From a checkpoint of a small transformer trained on Wikipedia.
Size: 18 layers, width 384, 12 heads of 32 (6 for keys and values), vocabulary 5486, 33.4M parameters.
Architecture: RMSNorm before each block, no biases in attention or MLP, untied embeddings, capped logits.
Training: 623M tokens, 4754 steps.
MLP neurons of a small language model. Each row is named by its layer, matrix (up: input weights; down: output weights) and neuron, and shows model dimensions 256-351. Each number is 128 + 32 x the weight over its row's rms, rounded and kept within 0 to 255. Numbers have three digits each.
Before each neuron's rows is what it responds to, as a language model described it from the Wikipedia text at the highest values.

Three groups: the word piece st/St (St. Louis, storm, Darmstadt), pipes in sports tables, and at/from/of before universities or venues.
L14.up1440:131121124119138143092111172140137063113135111088110145148139162159133079198157212065105153122099058091091190156117118127121107114193091091185128073155156143072112138102118191107143112111088135148090198124112139124147071174192112148101132149152082109119169174102127105105105097082088150084
L14.down1440:128060138159102153187088131116091173101118102155121157087141177136130150138133122144098095106133115134087170042114178169154141158129139104162155164178100116156094094127110072151147100141120115163085078110130131167109087127152156167163117132105074120130114109126149111135035154121158063198

Mixed tokens, often mid-word pieces or the word after a subject, in technical specs, statistics tables and comparisons, e.g. V'6', mon'och'rome, all'oy'.
L9.up1439:157090113147128113075177113101106099127153112137106105118163105155114124138106148131104168151206125120156156134121072117088112112101143145135106108122120151161191133231209215207140161182113106122139098134084143114150108156070089062152109139149163105159153155106084096152117163146131088220
L9.down1439:104140112126111153154057175158159108109142154115112212179136134092175145145128127159140122161142128157117107183153089210056105138184179052144151179167108092122133126140180152168086106171131125109110068165100093139160143176098112067054132039088091106101109117097203100088155087146143133102

First letter or opening piece of a proper name or model code after a preceding name word, as in Le Mans, Claiborne Farm, MeMZ, Julius Randle.
L14.up164:133118149053125163160111104116151100147095079122126128113152164142145187101110197141129136176170146193106151140175106169112187046156081104136163153111133137163130131086090076166194128096119097085086113146184139173148127161113150100133125125120147133129116178064163149134173151107083160216
L14.down164:073136129113130117137125154175098052041167165188140152160110141068166111158175129129125195138150144137123127162123135130118108137149104133106145136083128128114147095092131158158161113110110104108158163083087105110165134094098143125095119115175092142139145143158159129099114173080122106060

Word pieces completing a short word after a split first letter, like w-ild (wildlife, wildfire), r-ain, rad-ar, plus war; also time-span nouns like years, months, hours.
L2.up1349:130113160160098152094106194171146146139144160197165124107115106121098147141090134171115132086161134068109165121099133094145081165127173168113152146146101148114100141141121189107159099110142113080190073165105085109155144120099100139127132156129128145139177083079065120174106189106154156141
L2.down1349:168107114178106096126105186177153037166156159075152134105103064132127130147194188088113105138020156082127153133094158130176113131119101148156184120053059184123145116117095064147170071083114133099133087124103128152152110094156115159116196115078181128105147139179105127168133097148104137130

Non-final pieces of words split into several tokens, across any topic, such as air in anti-aircraft, aval in naval, ors in horsepower.
L14.up1359:131180132206131093089107168163099143141111120129147137083139215149154117114110199144179169121134118147146070201119116069072086167102151150118143155112143111126087128151223126158165139083111133147146090250148117109100092111137104097114170125123154159092093153120118084106141162097112138080
L14.down1359:148108101166134131105196163162147136137132143121069112135142057147112129116135116101135135078166129192138101134145183093212135117073184193081140142134114101134081154100137118071124147130131127108147172118111134170123148120110094162161096044154102178152142110110174136122171184123141115115

The second character of short codes, abbreviations and model numbers right after an initial capital letter or hyphen, e.g. V6, M-1, U21, EMU, DEA.
L2.up361:107067155133111122082115100149137154112153072182083192101143200061144121102138183135157123112156124086190154185150102156085103072121122078130119092203145190158151114096139055118099083104124177118134138173100085144108148156114137154074122133145095083117185100080190143104160122082156110193
L2.down361:114165171154152114100147179114068140063089080150176138163116094136148128160117126111117122112116081200171198078146141066130114136169096118131081163134088108097166204142131104068134200163147135179132151132063101136140083131067152137149150145066156122100094161065119130147126171150090135129

Word-piece tokens in English prose and tables: a W or w starting or inside a word (Tripwire, Shiwen, Wanna, game-result W), table pipes, and endings like -ines, -ized.
L2.up1475:134071135133122169102099112157130139131195141106167117162099098170107129153136135100156108165154113124118137131137088128072083166104150124146122130131142185190162140124118104126155136146106168145122122100110119102086084155122113120102115132162113126109174078178114079125124144140148098090
L2.down1475:191097147141171112174165158151105098157118077172195099078150129114147186114095173097140181164129141140188150160095163165175120148118163139094100107104110187099102098133095124131068074128164164099131117123163088143153142147142092132127135140098189089105063076100139174107137104138126150135

Month names inside dates, mostly spring months after "on", "As of" or a day number, e.g. "on April 4", "As of April 2022", "1 August 1991".
L9.up975:153150073207074104151115158081143108164101154158098107142132070117121125121111173154135129093102160130100122155156108186145051117094125094095173158091151087163146114133150166065100085165123179115160173126161080157155130185158201112104099104110078085127151135141087158119150132223106169132
L9.down975:082141163122113152101105106161170110117176130151149084080091149135118112118117213105125104121122139150129077094143128097104072167130138111119115157127176114052126101137141154092127090092156157133132106107127129105126118104084119102181182121127039165180119147177084113140139175156069146144

Verbs and links for gaining a degree, prominence or position in biographies, e.g. obtained, gained, served as, became, head of, appointed.
L2.up1021:126151090138133114151140111162081121140112139146103159138137092087116148098155187135164095120168166177153105123109144121148165126133149098114107112105169117085093152140138133080123134128164069153169083122121117089098048104183117107103178178115065157153189163116151105179131095072131143130
L2.down1021:154163180042134144211077120121163100147104138104137153123125056139120181091140116148121114123113045172146108149131141107132132158102106154136155162149144073166155142105102117187080128105145071142114089117144163173226086135112119150100132156180148165061116096113092105138103166157169131134

Opening word or word piece of multi-part proper names whose rest is predictable, e.g. New (York, Zealand), South Korea, T-ian-wei, K-ings-down.
L2.up1029:118119149123112142106126177130132080118131103175065096114056110102084132138172207116145154101140149142121084129103147123153125147165170148115141121093038139131147085147132123150116093093126140132094151093144080100088100151116093050130136140077141171119103128169132170102091136137094149084
L2.down1029:111079160085090086124145142140168126134101131126119122118126141130150111126168112159130193085080130140171163191169146168134115137112143184123100163046133172107114144097110149123129114108120126022151107091151190163145084175129125141174151070080076073083088088166124128106165150102123122201

Function words, colons and table pipes just before an organization or institution name, like published by the, Label:, graduated from.
L9.up332:191129091141149214116104063170129137126112152058097093132082099142105181146120172145102144120111075157121184113140139079132143089137123107184083135139127183096163076133085059144090123152126106119147179075096061154132104136126140157121114154145087159164158193090074169166085132120143094141
L9.down332:128125133180173112125151123147135141100097098111091118118072131122130118092120149192125112129115099158128191106090139159049120066097133099135094144151099107123168120116074101177100125130097138077173130175131172186128185144103116150120100173123141139120117115121132158111028155103111142144

Tokens that come right before a number, such as W before a game score, month names after "on" before a day, "age", and table pipes or colons before figures.
L14.up748:134082116150135120076130108169139123167146167191163117120101148110113166198077152086095143138102117132141138142155172067097128187119152144140173159152158077128094087138150159083101134147145095138074135084254125183104070153159122100141105129159106092083152101127136172138183146152140116137
L14.down748:129123115175162158113136081103106160119196109111166122141053094179158072113161121162115133152130154168187119113082121113127151121119114106148124143104141086101176146140091134120093101121162104103150137140161186084131106109163125087192135092149109201044074084090214112101188150137161149168

Word endings and nouns in military contexts, e.g. "ron" in Squadron, Army, "raft" in Aircraft, "ons" in Weapons; weaker on spec-table labels like Weight and Height.
L9.up1331:125120084121106076159138127113126144130157114158131073154193152127127153124133140145171085113084184154098143148098063165104151142136134135133088120068123118142093123099119121166208114154142139107082128116187064121116083159169119087098101122129166178084137090115135092130106095088134122141
L9.down1331:141108076195153095105113176104123100125154108201144129148059157136094122141099147158141117146160129160105081170149135132104105069124178158129118161107150124117136142103124123164101068111171129113142191047152136169127164134066153096153148102126172142153098179173149150146154100115171075095

Periods after abbreviations or initials (St. Louis, Col., John A.) and second word-pieces continuing names (H-orn-et, K-ings).
L2.up1395:140131145138135059110102158139125129123102139133155185149079169147156118119124162190140152163153088094091118131143135183155189083094172100147128152138075101102055107113155127116149136170124142138137142149106190186092101101099165110188114112102090090149127109109169081148081118105099110161
L2.down1395:141063131144167170127155106160069109081145094107143112180169166109151091112134122102091123143128101109149088098108132086065094139127098138156136111098153138147129159104064108146103097176079182121145145151168154197102142084155106181121121170158133054081083150105105156121188101160205080081

Function words before proper names (the, of, from, reg-) in biographical and history prose, e.g. "with the Oulun Kärpät", plus table pipes right after athlete names.
L9.up1198:139186178144125112164120125149141114088103133086126108141093189077077155094149114127089165129122159129142113165120124118155139117095071134114149081135114198101125112143125120087131130131063133124124099145185118101124187109107150146128099097174120155118134107076166153135069127151182166114
L9.down1198:151186141086155110190174115180149151110090087135152148110151175085127120163159189161137122113144091127080130150086086117138158103085072110081106122103106117157132106100130156113118101104142135146166114104131220140122100135033125151159151138154106142103130147141096099115000120152134096182

Commas right after a city name before its state or country (Eugene, Oregon; Yokohama, Japan), plus "New" and mid-word pieces in place names like Connecticut.
L9.up331:179156098140164156127109163108119074086140121113097117127133154100098151123153171150105103156140153099119118089090122166126113137141196157144159163067175106118166150120147038171146153126085060141108172133127126069113095090156140121131181098109078203083170098120113197093062053062106075096
L9.down331:124152164161144129148189115149130106126108099132125140090130129102114129149167193094169163112131149125135147158157184134119158099143095095120103131095139072146077112105123104180122110138122085142175093139124109205176123091149129074170157143075085121107108129119149083098173145085120122138

Mostly "of" right after member(s), leader, or legs, leading into a body such as the Bundestag or a commission; also word pieces in political or official titles, such as caucus, Judge, and Local.
L14.up827:129174197151132158150131107122094161116070103185185146110104122107127107202090115096110094127124081117165157083091077141160155166084093107098117081158100154109147098088178060135101180136165136146129115115170146104123161193097117162136136095131103049160126138100091167144117140201124153125
L14.down827:143118095088116114149149140146099136132148119129113130135148136158050095103127070155100093157087105130144164128152125123162082162151160115124111135133096129114154133165088122162109118135140125105121116164107156081115153143098097108104099132202096128055176183143093117116079156159108127113